{"n_kv_head": 4, "positions": "rope", "tie_embeddings": true, "init": "normal", "init_std_down": 0.0}
MLP neurons of a small language model. Each row is named by its layer, matrix (up: input weights) and neuron, and shows model dimensions 160-255. Each number is 50 + 12 x the weight over its row's rms, rounded and kept within 0 to 99.
Before each neuron's rows, "fires after" lists the tokens most often just before its 100 highest values on Wikipedia text that the model never trained on. A number after a token or word is its count.

fires after: "." 39, ")." 12, "\"." 6, " |" 4, "\"" 4
L6.up795:57 56 38 56 55 36 65 45 49 45 45 54 33 45 33 41 35 67 59 48 44 55 41 37 58 35 39 61 60 25 48 36 79 54 34 34 70 64 60 58 43 75 52 59 44 60 42 53 52 62 51 24 71 42 64 50 36 45 60 34 52 79 22 59 24 45 56 52 57 25 60 39 28 31 72 61 33 30 47 44 43 34 57 41 57 46 39 51 45 66 70 66 36 63 66 53

fires after: " P" 19, " p" 11, " V" 7, "P" 6, "F" 4, " f" 4
L6.up274:43 50 70 60 49 28 50 60 46 45 66 60 52 37 36 42 62 74 71 75 59 67 50 54 37 63 51 43 58 47 50 59 52 63 52 47 57 51 41 40 59 59 46 35 63 47 23 33 45 55 54 41 27 67 47 60 53 69 46 45 46 26 61 65 74 58 70 48 23 49 33 34 43 58 42 58 58 61 51 61 40 29 65 45 30 75 41 63 42 23 46 28 56 44 46 29

fires after: " C" 16, " (C" 11, "2" 6, "C" 6, " | C" 6, " D" 5
L4.up982:65 66 41 42 28 41 49 59 36 42 26 51 25 58 54 53 72 87 51 60 56 56 49 53 41 55 62 41 61 37 40 52 80 49 45 82 62 46 65 54 67 46 55 48 60 66 45 42 41 48 40 50 50 58 60 64 53 30 50 53 44 47 58 34 45 69 48 34 42 43 50 79 36 55 78 52 40 55 45 52 73 48 75 45 52 59 52 63 40 54 53 54 73 52 49 61

fires after: " An" 17, " an" 16, " l" 6, " D" 6, " Con" 6
L5.up495:32 38 41 74 50 41 67 41 30 60 33 57 40 47 41 50 54 66 31 56 48 54 51 35 61 56 55 24 51 57 48 56 56 58 46 63 58 39 25 70 60 55 67 16 50 51 23 39 49 77 32 46 43 64 46 45 37 62 51 59 45 41 61 38 67 43 66 71 47 60 67 47 64 47 61 42 57 22 40 38 48 50 49 59 43 58 40 66 42 27 37 44 38 53 44 50

fires after: " Man" 18, " man" 11, " def" 8, " Mar" 7, " Jan" 7
L4.up928:47 45 50 19 51 38 47 57 30 49 42 81 48 49 44 47 42 53 46 73 46 73 39 55 60 72 41 51 70 45 20 45 63 63 67 61 61 39 51 42 47 54 41 43 52 59 63 45 65 47 33 42 39 48 30 49 46 45 67 51 53 38 58 35 52 40 34 52 53 46 37 51 36 23 51 63 59 33 49 80 22 36 36 30 42 59 59 55 68 48 59 39 49 54 53 56

fires after: " f" 24, " F" 13, " r" 9, " c" 8, " d" 5
L4.up0:39 35 64 69 54 25 41 62 78 43 50 49 44 48 53 65 59 59 71 64 41 56 33 36 42 48 59 41 52 60 66 42 39 39 52 65 54 46 48 34 71 62 40 35 58 29 49 47 57 37 56 26 60 41 74 61 46 24 51 41 30 68 59 32 54 53 35 19 41 38 45 45 41 33 61 58 53 45 55 66 74 51 61 70 45 46 31 64 39 53 62 57 38 47 34 61

fires after: "1" 30, " on" 11, "\n" 9, " J" 6, "j" 5, " On" 5
L5.up79:42 47 60 52 57 53 55 52 55 39 43 68 62 67 69 44 48 37 66 57 72 40 42 28 68 47 56 70 50 70 64 31 47 24 64 60 56 57 16 52 71 46 67 52 45 65 49 40 38 25 58 29 47 70 35 55 49 61 46 53 54 63 38 53 63 68 51 56 39 37 33 53 49 45 54 55 39 38 60 31 59 31 38 52 56 41 40 45 54 57 32 65 37 36 57 62

fires after: " |" 43, "." 19, " |  |" 6
L17.up452:49 56 40 60 43 61 54 61 59 61 55 41 40 42 62 52 52 46 58 64 76 58 63 50 52 34 48 47 52 48 44 60 70 72 52 75 26 47 43 33 38 21 47 35 50 53 48 59 47 60 35 47 37 60 40 54 50 36 38 47 86 51 71 53 48 48 37 59 61 62 52 26 58 40 50 46 57 49 57 63 33 36 46 31 57 59 40 38 56 47 52 58 41 50 48 49

fires after: "," 36, "." 9, " | ." 7, " d" 4, " per" 4
L5.up572:38 64 43 57 51 62 41 42 74 58 33 34 43 15 46 48 57 43 62 53 35 52 66 45 54 55 29 49 64 55 51 29 73 48 39 63 38 55 42 50 34 46 35 37 60 50 48 35 47 59 67 41 59 54 65 50 54 58 39 60 37 30 32 53 44 52 51 36 44 46 37 60 49 36 62 27 66 66 57 48 46 43 50 60 43 43 54 47 67 44 53 28 47 58 47 38

fires after: "-" 24, "2" 13, "1" 5, "8" 5, "4" 4, "11" 4
L14.up218:61 16 33 40 55 29 17 45 65 47 41 42 51 45 68 34 43 59 74 56 62 60 57 49 58 48 25 42 44 36 35 64 73 61 50 62 70 51 40 31 58 54 61 71 59 41 52 51 50 40 46 44 55 25 43 70 36 80 36 75 56 45 49 39 40 52 28 65 60 39 55 46 58 53 39 40 35 33 52 60 79 52 49 35 67 58 59 65 44 37 57 59 48 58 44 54

fires after: "In" 16, " In" 15, "|---|---|---|---" 14, " in" 10, "\n" 5, "." 4
L6.up342:43 53 61 58 53 69 45 28 68 43 56 26 65 53 50 21 51 47 53 52 45 62 41 39 46 58 43 56 56 75 31 42 44 53 60 46 53 71 43 44 68 49 36 56 45 51 41 47 57 21 42 66 46 37 69 58 44 51 36 47 43 60 32 42 64 69 59 46 60 51 52 49 57 25 46 29 44 44 72 43 47 48 39 33 49 45 60 78 65 54 65 66 38 49 51 59

fires after: " D" 24, " Con" 14, " d" 11, " V" 8
L4.up514:43 52 38 53 30 20 48 53 44 57 54 57 51 60 56 32 49 48 29 50 52 66 71 57 34 63 68 48 56 49 72 49 63 55 54 49 67 47 46 50 46 70 48 43 32 38 51 32 51 42 37 59 35 59 61 41 39 50 50 53 43 68 74 61 60 44 56 50 38 53 39 45 47 46 48 34 54 66 51 46 47 54 40 35 50 40 26 76 24 45 46 41 45 52 57 61

fires after: " R" 19, " r" 16, " fl" 9, " bro" 7, " For" 6, " fre" 5
L5.up241:36 51 41 44 61 57 67 59 43 59 49 40 70 39 50 50 41 61 60 48 52 34 41 59 54 66 58 30 32 62 68 39 69 51 36 35 30 43 44 60 53 42 68 70 41 37 37 62 35 72 54 56 21 48 22 65 22 51 61 61 72 59 46 40 47 63 58 50 38 33 76 32 32 38 31 50 37 44 52 48 56 61 93 34 60 49 56 46 42 66 39 70 69 33 26 51

fires after: " f" 19, " Gr" 11, "au" 7, " al" 6, " F" 5, " mag" 5
L6.up688:44 66 27 46 40 46 49 64 41 34 39 56 56 51 50 47 60 29 55 45 57 43 64 44 41 60 52 48 49 29 42 35 48 59 57 43 56 60 55 36 56 50 54 37 44 30 41 26 49 59 33 43 56 28 54 39 48 33 51 45 42 47 54 59 51 37 39 45 31 50 77 54 60 51 73 34 27 55 55 34 49 36 54 61 64 50 71 67 43 41 42 58 69 28 55 54

fires after: "2" 18, "6" 15, "3" 11, "4" 9, "0" 9, "1" 7
L14.up917:37 58 51 39 32 47 53 35 51 43 59 48 66 44 35 37 55 60 58 60 53 58 46 60 45 50 36 47 69 32 41 52 66 58 31 09 41 63 44 59 43 41 66 72 43 61 55 84 53 34 46 29 40 46 33 69 47 55 33 57 58 39 51 35 21 48 29 44 42 38 59 42 53 53 23 39 41 46 62 59 45 39 39 45 32 52 52 65 51 39 41 52 53 31 51 52

fires after: " on" 19, " |" 14, "On" 9, " in" 7, "|" 5, " On" 5
L8.up425:53 46 63 47 42 45 48 46 45 54 66 56 54 48 55 48 59 62 76 60 72 55 62 36 63 58 47 49 73 57 32 59 48 62 62 68 45 63 39 37 70 76 55 50 58 45 40 53 42 48 49 40 28 46 40 42 59 54 53 37 39 57 47 50 77 38 56 40 42 30 28 35 30 34 53 55 55 52 45 39 25 39 46 61 51 26 43 52 41 51 40 39 33 26 55 38

fires after: " |" 24, "|" 9, ":" 9, "-" 7, "On" 7
L17.up754:46 31 72 23 51 32 59 46 62 52 63 31 53 50 47 51 50 39 47 50 60 38 48 37 33 47 40 36 46 42 36 52 66 55 59 32 24 58 48 49 69 59 43 50 51 68 55 51 47 38 55 71 39 44 58 56 45 54 32 35 58 63 36 65 58 45 41 49 55 48 75 56 45 42 53 35 64 40 39 43 29 35 45 48 41 55 44 40 60 60 56 54 40 41 26 34

fires after: "2" 36, "1" 16, "." 13
L6.up826:41 34 63 59 39 71 58 53 29 74 51 54 34 61 38 39 59 46 38 52 49 58 62 56 77 54 57 55 65 39 52 35 58 52 50 45 56 65 34 54 40 33 52 17 50 33 40 42 44 45 45 68 48 49 52 42 53 56 41 45 59 21 43 43 52 49 34 42 49 45 52 64 46 41 28 43 38 38 49 41 54 68 27 52 54 36 46 61 44 59 64 37 46 66 59 52

fires after: "." 36, " |" 16, ")." 12, " |  |" 5, "\"." 5
L6.up380:75 44 15 52 61 62 48 66 54 63 37 52 57 55 30 46 40 69 65 64 61 66 28 53 32 54 45 64 32 21 33 66 55 66 70 54 49 60 49 55 39 67 38 65 52 62 50 66 80 61 59 46 53 58 52 49 43 54 71 51 50 51 56 62 55 56 37 49 58 33 59 34 38 56 50 44 61 52 65 57 49 38 48 43 47 52 63 46 40 65 62 55 54 47 58 46

fires after: "-" 23, "." 16, "0" 7, "8" 4, "2" 4, "7" 4
L16.up249:63 32 43 32 46 48 40 36 58 31 29 61 67 69 56 51 58 47 38 57 80 43 46 39 50 38 42 64 39 54 39 60 70 57 66 50 57 57 41 32 49 40 42 59 66 43 25 36 41 74 47 54 40 33 51 61 45 56 40 63 37 53 73 45 66 51 27 45 72 36 63 68 56 58 41 44 38 42 49 49 60 67 35 53 51 48 58 35 33 44 67 56 49 54 38 69

fires after: "1" 59, "," 27
L12.up852:50 45 34 69 47 44 52 56 54 39 75 61 50 56 16 41 61 47 66 30 46 59 53 78 44 49 55 43 49 68 70 46 59 53 57 45 52 66 50 42 60 54 54 42 63 43 76 61 56 50 42 44 52 45 51 75 33 58 51 59 39 44 51 62 35 45 39 46 58 48 51 42 40 57 59 70 62 59 68 40 66 55 63 18 71 64 60 56 24 38 38 38 14 61 34 55

fires after: "r" 18, "ir" 8, " v" 8, " cont" 7, " V" 6, " pre" 5
L4.up492:38 66 28 32 51 51 41 63 56 69 35 47 46 49 32 52 47 57 42 52 54 54 68 54 61 41 57 32 59 50 31 41 66 56 44 50 49 51 56 52 36 45 45 48 55 56 38 46 60 70 63 31 72 53 63 60 54 54 46 44 44 48 59 25 45 39 48 40 36 36 44 60 57 66 46 41 53 31 37 52 54 38 37 52 32 67 49 33 48 53 47 40 58 53 53 77

fires after: "1" 37, "18" 7, "2" 6, "3" 6, "5" 5
L8.up893:45 83 63 64 27 77 50 33 80 50 46 50 60 57 48 46 39 48 67 48 69 55 52 54 48 29 27 44 71 39 46 43 64 55 38 63 40 72 53 43 52 43 51 46 51 81 61 36 65 70 63 31 41 48 52 42 38 45 43 52 62 35 38 58 37 45 47 53 59 69 71 32 34 49 40 45 51 52 69 28 31 38 43 55 57 45 50 56 25 42 41 50 58 41 45 55

fires after: "." 49, ")." 11, "\"." 7, "\"" 5
L6.up182:45 73 30 65 50 36 50 48 57 64 39 50 49 50 24 48 37 53 49 37 55 47 30 37 63 79 38 70 38 49 83 47 67 63 69 60 54 51 69 45 33 56 51 69 65 63 44 52 54 49 52 38 60 56 44 34 44 41 29 45 43 53 44 59 48 35 66 58 65 40 35 61 69 56 48 49 37 60 61 59 51 35 41 52 45 44 35 48 29 52 54 70 37 72 53 51

fires after: "." 51, ")." 8, "\"." 4, "s." 4, "\"" 4
L4.up135:64 29 44 51 67 48 38 48 48 67 46 33 59 37 33 31 48 63 32 33 52 66 46 52 66 52 39 66 48 38 60 51 52 61 63 44 66 67 52 45 43 59 41 49 52 58 34 37 53 38 50 33 48 69 51 28 22 40 53 56 49 49 56 60 28 55 53 46 48 43 58 32 51 68 38 37 55 65 66 64 41 41 56 79 63 37 44 37 46 69 29 57 61 65 42 68

fires after: "2" 31, "1" 8, "–" 6, "ou" 5, " Los Angel" 4
L6.up193:46 46 59 41 51 35 43 61 31 68 34 57 50 47 46 37 75 53 54 49 58 28 55 52 33 30 28 59 56 56 67 32 63 60 51 59 40 54 76 55 40 55 59 67 52 66 54 58 62 40 48 64 48 56 57 55 56 62 48 52 50 52 38 40 52 24 53 64 52 31 32 52 71 39 46 61 51 39 60 55 32 43 59 69 67 48 47 69 71 56 74 46 65 57 47 54

fires after: "." 27, " through" 8, ")." 8, " Ch" 5, " n" 4, "\"." 4
L6.up22:72 55 56 85 45 52 56 60 36 62 34 44 60 57 30 15 35 50 34 49 38 72 43 30 60 59 41 58 65 34 57 48 46 57 71 42 60 61 68 39 50 36 57 42 53 62 39 38 57 57 56 40 62 36 71 38 43 53 41 58 47 49 18 42 44 24 56 68 53 52 64 49 44 57 48 40 47 59 62 52 47 19 59 44 42 16 53 54 58 49 51 57 48 56 55 72

fires after: "1" 50, "," 15
L12.up378:42 40 43 53 53 44 49 30 63 39 58 43 31 61 46 66 61 43 54 48 62 48 37 47 45 54 39 76 48 76 50 24 69 47 44 45 41 58 34 72 39 52 34 70 58 49 35 60 42 57 42 21 56 83 53 54 28 64 37 41 45 53 58 56 50 54 33 47 57 52 45 50 53 62 51 25 78 60 66 30 41 50 52 44 59 73 47 54 50 43 41 38 42 48 50 51

fires after: "1" 49, "," 17, " D" 5, "D" 5, " L" 5
L4.up807:34 45 34 39 58 45 65 66 36 41 48 49 47 53 49 37 44 65 64 58 51 54 49 42 49 59 54 48 68 76 62 76 51 64 45 70 64 53 58 52 54 44 57 41 41 72 49 33 55 44 41 48 31 53 57 38 56 61 42 59 45 53 42 64 37 63 32 34 46 67 50 52 34 62 42 68 35 42 70 40 65 32 70 41 31 72 67 41 49 38 39 55 56 52 71 54

fires after: "." 59, ")." 4
L5.up715:40 56 51 55 55 48 36 37 39 44 56 73 46 56 40 57 43 77 54 56 47 45 56 54 90 67 37 41 55 56 73 60 41 52 46 71 62 65 51 34 42 43 70 56 67 52 43 46 53 36 36 58 69 79 52 61 49 46 45 44 49 59 55 61 53 59 66 46 44 47 33 58 41 50 63 53 54 57 49 56 42 45 57 48 29 47 52 67 51 34 57 59 43 68 48 48

fires after: " f" 17, " ref" 12, " p" 10, "- F" 8, " pro" 5, " Al" 4
L4.up821:32 57 48 50 53 58 36 49 49 63 55 60 52 60 55 56 40 54 56 46 37 44 55 57 53 55 69 41 57 67 42 60 62 37 37 67 39 51 33 40 30 48 54 53 50 26 27 45 44 71 44 73 51 63 47 59 51 55 52 40 25 37 44 61 45 52 46 61 27 58 54 58 60 40 21 47 51 79 61 55 41 25 40 55 54 65 50 40 60 51 28 47 42 33 50 68

fires after: "0" 60, "1" 23, " | " 5
L4.up637:58 43 63 57 57 48 87 57 43 47 57 44 31 61 49 71 71 55 47 42 63 55 39 26 41 65 55 45 62 53 44 65 59 44 56 82 36 40 49 68 51 32 46 49 65 60 65 33 36 63 40 35 45 22 47 72 54 59 49 39 27 65 53 37 54 49 58 53 58 45 56 42 54 65 39 70 51 50 36 75 71 36 48 27 48 56 67 40 47 37 60 41 40 36 60 61

fires after: "." 55, "1" 11, "s." 5, ")." 5, "\"." 4
L6.up607:48 36 47 61 67 53 60 48 48 51 57 58 47 51 38 33 67 55 53 68 53 48 52 68 42 51 42 55 24 21 67 59 61 66 54 66 45 47 30 51 61 57 51 47 50 68 25 30 52 52 43 34 36 44 54 32 44 46 24 46 45 50 45 59 53 43 49 56 55 59 63 62 44 69 45 53 66 58 65 45 39 23 54 42 60 58 44 35 17 45 48 72 42 64 52 38

fires after: " |" 19, "\n" 9, "On" 8, " On" 7, " on" 7, "|" 5
L14.up5:33 77 48 32 65 45 50 67 45 56 67 50 57 59 60 40 62 40 68 58 64 55 64 49 52 33 48 72 43 50 52 41 50 49 62 47 40 57 28 35 58 31 50 53 70 49 41 61 33 38 42 58 32 39 39 53 48 33 36 67 36 53 55 35 68 60 68 53 60 19 65 24 36 37 50 22 70 51 53 26 44 48 42 41 49 44 44 48 52 60 51 52 57 47 37 64

fires after: "1" 66, " (" 5, "," 4, " | ." 4
L14.up539:36 28 40 42 42 44 85 67 27 44 27 43 56 28 28 33 23 45 62 58 52 47 47 38 51 55 44 49 31 56 73 49 59 29 60 47 56 60 48 71 59 47 35 42 41 54 47 44 63 54 54 49 78 58 34 54 37 51 48 47 37 58 51 62 69 49 62 60 37 50 45 49 47 53 59 42 54 58 67 66 52 54 42 62 58 64 43 56 44 43 61 57 56 49 54 45

fires after: "1" 51, " | ." 8, " Sw" 6, " South" 5, " ex" 4
L5.up282:58 43 57 56 64 46 49 28 57 42 55 77 55 52 39 58 29 48 34 42 47 56 42 50 50 59 57 54 41 54 42 51 49 22 26 70 42 58 57 58 43 54 59 69 52 64 45 66 37 41 40 52 51 54 36 59 42 53 46 42 40 64 58 56 31 43 45 71 62 80 46 63 55 56 24 47 45 67 65 46 63 37 54 47 53 56 71 58 56 68 28 50 54 54 38 50

fires after: "-" 23, "." 18, "2" 5, "7" 5, "8" 5
L14.up599:70 52 38 47 54 45 49 59 58 41 58 58 50 39 50 40 40 52 63 68 58 54 55 21 52 63 53 46 56 36 33 62 52 44 48 66 52 48 38 52 36 51 46 73 57 32 42 43 56 53 41 42 44 43 52 47 58 66 45 44 30 35 54 47 34 61 37 62 54 40 54 46 53 59 58 55 52 49 68 63 34 54 60 57 34 81 47 56 55 71 54 47 36 50 43 41

fires after: "in" 15, "h" 14, "i" 14, "u" 7, "el" 5
L4.up390:41 53 22 30 38 42 71 44 50 51 31 68 56 45 58 56 38 62 47 54 34 51 64 57 63 52 42 43 46 54 54 47 55 52 61 55 49 37 62 52 42 53 42 58 39 60 50 23 26 29 74 57 63 48 55 40 66 83 40 27 45 48 61 68 59 56 55 44 53 46 38 40 64 45 49 42 49 41 32 56 43 25 50 59 38 41 43 53 50 38 49 57 29 26 37 49

fires after: "." 57, "a." 5, "er." 4, ")." 4, "es." 4
L4.up831:57 40 54 49 39 55 49 54 54 52 67 40 46 47 33 62 53 42 27 51 36 63 64 56 48 53 26 47 48 44 44 43 43 39 51 60 90 68 58 60 48 44 45 39 49 64 34 58 60 48 28 41 64 43 52 48 46 48 83 65 53 40 34 57 57 63 52 43 40 40 36 24 35 34 50 56 22 68 51 65 55 33 55 62 57 16 33 51 60 53 53 50 58 53 44 74

fires after: "." 44, ")." 11, " |" 8, "\"." 4
L6.up654:61 48 34 48 63 43 56 47 47 31 28 50 38 44 07 49 43 56 56 43 60 60 34 38 59 47 23 59 52 38 60 48 56 73 45 39 42 54 50 44 60 50 51 56 41 69 34 45 38 76 53 36 54 59 37 35 36 66 52 65 40 42 52 53 46 40 45 64 45 45 70 49 43 60 63 52 60 62 72 59 24 37 51 68 69 55 40 62 36 48 44 43 42 65 44 51

fires after: "." 28, " |" 22, ")." 8, " |  |" 6, "\"." 4, ")" 4
L6.up595:58 59 49 39 45 52 62 51 41 28 50 49 26 42 47 40 50 64 44 70 62 58 49 46 61 43 42 58 34 30 37 60 44 65 44 77 47 61 67 33 47 58 56 47 76 59 48 37 43 53 44 43 69 67 39 55 39 41 56 73 45 72 56 63 60 59 29 53 51 51 77 23 42 52 43 29 31 52 57 67 52 45 54 53 52 31 39 46 32 50 52 51 59 62 51 55

fires after: " |" 25, " on" 25, " On" 6
L17.up764:71 53 66 66 67 47 45 46 46 40 69 47 64 36 38 49 42 70 58 47 70 46 54 69 53 24 59 57 30 48 55 49 46 63 59 56 54 77 50 45 59 60 58 42 60 50 26 35 40 61 30 51 26 36 49 50 36 50 54 35 62 44 69 55 56 62 32 84 48 36 40 30 45 51 81 68 53 53 51 58 60 56 34 43 51 63 66 33 44 58 45 39 48 37 48 49

fires after: "1" 29, "." 26, "2" 8, "5" 5, " | ." 4, "90" 4
L8.up869:39 51 69 58 52 24 25 53 45 21 46 71 48 50 38 40 59 77 60 40 50 40 54 39 39 56 51 57 43 59 41 43 64 63 58 48 55 75 43 50 42 44 55 71 56 60 29 58 24 65 41 61 39 71 54 39 55 69 43 39 48 52 47 49 53 45 37 38 48 52 53 49 55 47 78 40 64 57 52 31 48 58 37 44 28 44 50 48 76 41 47 33 38 42 38 47

fires after: "." 59, ")." 10, "\"." 6, "\"" 4
L5.up463:49 35 41 50 45 68 51 81 53 47 32 44 42 34 36 47 39 58 44 37 59 53 28 35 44 49 39 69 36 41 63 56 76 60 57 52 51 41 52 33 32 65 36 69 73 57 57 52 62 54 36 27 49 60 33 38 29 57 53 69 44 59 64 68 31 53 62 58 49 44 64 39 54 46 55 46 40 48 55 53 42 40 77 61 56 47 47 39 45 44 33 63 57 59 58 56

fires after: " pl" 14, " pro" 13, "ugg" 9, "b" 6, "," 6, " though" 5
L4.up306:31 42 52 56 49 58 49 64 43 34 54 56 45 35 48 48 52 33 64 60 45 47 49 34 66 75 41 38 45 54 39 10 47 55 55 53 46 58 65 68 51 43 48 75 47 46 60 35 39 58 51 52 57 48 45 48 45 48 35 74 60 49 60 46 57 68 45 45 36 56 48 48 55 28 36 25 58 50 94 42 51 58 38 46 53 55 62 67 44 32 29 57 53 37 53 74

fires after: "\n" 25, "." 11, "| " 11, "\n\n" 5
L8.up378:39 53 36 43 59 49 48 38 35 47 69 42 60 53 74 59 77 44 84 49 72 37 56 57 47 64 43 63 45 38 51 50 67 37 39 37 47 36 31 79 63 66 33 59 43 55 76 49 53 39 49 51 66 44 45 30 33 59 50 57 45 39 54 48 55 38 54 64 50 72 46 64 41 40 60 58 67 47 54 49 55 45 46 51 49 35 49 41 56 51 40 67 33 59 53 49

fires after: " R" 35, " A" 7, " T" 6, " t" 5, " r" 4, "R" 4
L6.up332:42 57 36 44 56 37 45 51 74 55 56 59 62 40 42 40 65 41 59 56 62 34 46 53 50 49 45 43 34 47 42 48 63 73 49 26 39 56 59 67 45 48 65 37 45 47 42 57 60 49 68 40 34 41 67 54 45 37 48 58 45 44 70 50 50 29 77 27 63 34 64 44 61 42 74 57 46 67 58 45 54 47 74 66 42 67 45 37 65 51 59 42 58 35 51 32

fires after: "In" 18, " in" 17, " In" 11, " released" 4, " founded" 4
L8.up736:32 57 40 67 40 36 48 44 67 56 54 56 48 42 51 32 55 44 46 53 38 70 54 62 51 53 65 50 57 63 42 46 60 54 81 49 54 30 31 50 68 61 44 57 53 48 54 43 48 70 56 59 49 58 53 48 42 40 65 63 40 67 50 64 42 49 31 44 46 33 44 29 21 34 52 30 36 58 57 48 10 65 64 33 48 50 55 58 52 65 50 60 31 35 49 45

fires after: "ac" 22, " f" 10, " c" 7, " F" 4, " dev" 4, " bet" 4
L6.up940:45 56 48 54 72 66 45 51 52 53 56 44 49 41 38 42 32 36 63 63 64 52 66 49 51 40 61 51 55 47 61 45 30 49 69 50 65 39 26 17 83 72 53 41 36 33 45 40 45 46 53 29 30 33 45 51 78 45 31 26 57 38 66 46 60 53 60 38 59 52 60 60 56 44 39 49 50 41 52 50 63 45 57 57 40 61 33 46 68 34 40 46 78 36 16 62

fires after: "1" 11, "8" 10, "3" 9, "2" 8, "5" 7, "9" 6
L17.up287:42 23 67 48 68 50 37 35 34 49 55 41 59 41 40 54 49 51 55 62 57 31 45 51 77 61 37 60 52 47 61 32 67 25 54 59 58 44 29 56 47 58 66 39 46 32 11 41 60 34 65 36 70 40 53 66 54 50 51 68 49 35 55 58 54 51 42 58 54 49 72 64 51 49 45 42 44 44 53 43 29 52 51 60 63 56 49 49 44 65 57 53 62 54 27 43

fires after: "p" 21, " V" 19, " v" 10, " requ" 7, "v" 5
L4.up658:57 56 71 72 58 57 53 65 55 42 36 51 31 49 26 34 46 52 56 59 82 44 55 48 76 48 49 30 51 43 57 52 50 55 44 49 34 58 65 54 62 68 39 69 64 56 45 55 27 87 57 35 44 56 61 56 51 56 06 32 19 47 53 60 56 44 57 47 43 56 46 51 30 57 61 53 49 50 52 60 46 30 54 59 33 41 38 33 36 40 43 58 45 45 38 54

fires after: " L" 25, "l" 16, " l" 9, " | L" 8
L6.up438:57 60 39 41 63 49 66 70 41 51 56 40 58 63 54 64 65 54 44 43 61 48 45 62 41 74 50 33 57 44 57 61 65 31 52 41 43 38 37 46 54 43 47 73 50 68 39 28 40 46 52 58 60 54 45 39 62 59 58 54 60 45 17 40 75 63 31 46 68 43 61 78 45 35 53 60 59 51 36 32 36 50 38 47 42 44 66 69 44 65 43 43 65 71 10 52

fires after: "\n\n" 34, "." 12, "|" 4
L12.up333:71 55 29 39 50 44 68 64 42 40 41 49 49 52 56 63 51 53 46 56 59 50 34 58 63 52 45 49 47 51 45 59 51 47 45 32 51 51 47 48 49 50 52 52 64 63 93 44 44 59 41 43 45 31 42 21 33 56 36 46 36 59 73 46 47 48 47 52 55 62 53 36 34 64 44 65 65 47 41 38 30 39 38 49 53 49 46 72 47 52 50 35 44 68 45 58

fires after: "2" 29, "–" 18, "1" 12, "| " 12, " | " 4
L14.up781:43 58 57 51 44 42 54 78 48 69 46 66 61 34 17 62 42 45 64 60 62 33 27 50 43 34 46 42 36 65 43 52 48 50 67 46 51 47 57 45 39 50 55 49 55 32 44 64 72 69 45 65 41 50 42 44 40 60 36 58 36 57 51 55 46 47 71 43 50 37 40 61 61 42 48 36 74 36 56 54 47 50 36 47 56 51 62 67 53 14 51 35 71 43 49 44

fires after: "1" 13, "5" 10, "2" 9, "4" 6, "0" 6, "6" 6
L17.up524:33 60 57 69 69 60 54 46 21 45 45 67 68 56 39 51 34 61 64 51 52 52 63 58 59 67 70 33 54 30 52 52 42 79 63 46 53 54 37 45 50 62 54 50 32 52 51 50 44 57 40 50 46 57 35 57 55 37 40 53 44 52 57 64 26 61 38 46 42 57 44 54 60 43 58 61 53 48 63 62 47 55 59 61 36 53 42 57 22 45 83 57 35 37 44 53

fires after: "1" 44, " In" 5, " Ab" 5
L17.up113:36 42 41 60 57 46 70 39 23 46 58 62 51 61 29 44 51 73 58 52 54 61 62 45 48 64 72 63 36 59 65 42 53 68 60 58 64 43 65 77 75 54 39 36 52 44 57 55 47 58 37 37 49 60 52 55 45 48 77 26 47 63 53 42 45 51 62 67 52 68 47 36 58 66 46 47 67 62 60 46 65 49 40 55 40 59 62 63 53 49 58 36 43 55 60 63

fires after: " | ." 18, "1" 17, " | " 9, " (" 5, "–" 5, "," 5
L17.up322:36 29 70 53 41 56 69 61 37 29 46 44 26 60 45 38 48 55 48 41 48 42 37 58 74 62 40 56 49 49 44 61 51 42 63 45 53 60 68 57 65 61 51 56 65 61 46 33 51 47 33 55 55 53 77 50 52 50 65 72 53 36 62 47 38 48 44 46 68 53 33 63 67 58 33 45 50 63 61 72 40 51 55 33 29 61 69 67 41 57 58 50 36 58 45 69

fires after: "1" 28, "," 19, " | " 11, " | ." 10, "3" 7, "4" 4
L17.up563:52 42 69 36 58 48 50 56 75 44 39 49 37 54 62 64 59 48 41 27 52 60 36 62 53 50 47 60 58 59 67 47 59 55 54 55 65 70 50 36 33 50 35 58 66 53 48 48 41 50 64 50 30 83 68 51 56 62 55 53 55 41 35 49 41 57 50 57 31 61 55 43 63 48 61 46 58 58 46 39 35 32 44 48 49 54 37 52 48 27 58 29 41 57 39 30

fires after: "1" 31, ":" 16, "." 13, "2" 4
L8.up129:55 56 54 37 52 49 55 43 22 53 42 53 63 56 70 51 55 44 37 79 75 53 47 30 74 46 68 44 43 31 54 54 38 36 37 63 32 50 59 43 37 45 65 56 54 61 28 67 31 52 39 59 46 57 54 39 63 40 53 64 50 39 39 51 75 66 48 76 75 50 44 33 42 49 48 36 42 38 61 62 68 63 54 59 38 59 53 57 58 54 39 64 25 33 41 55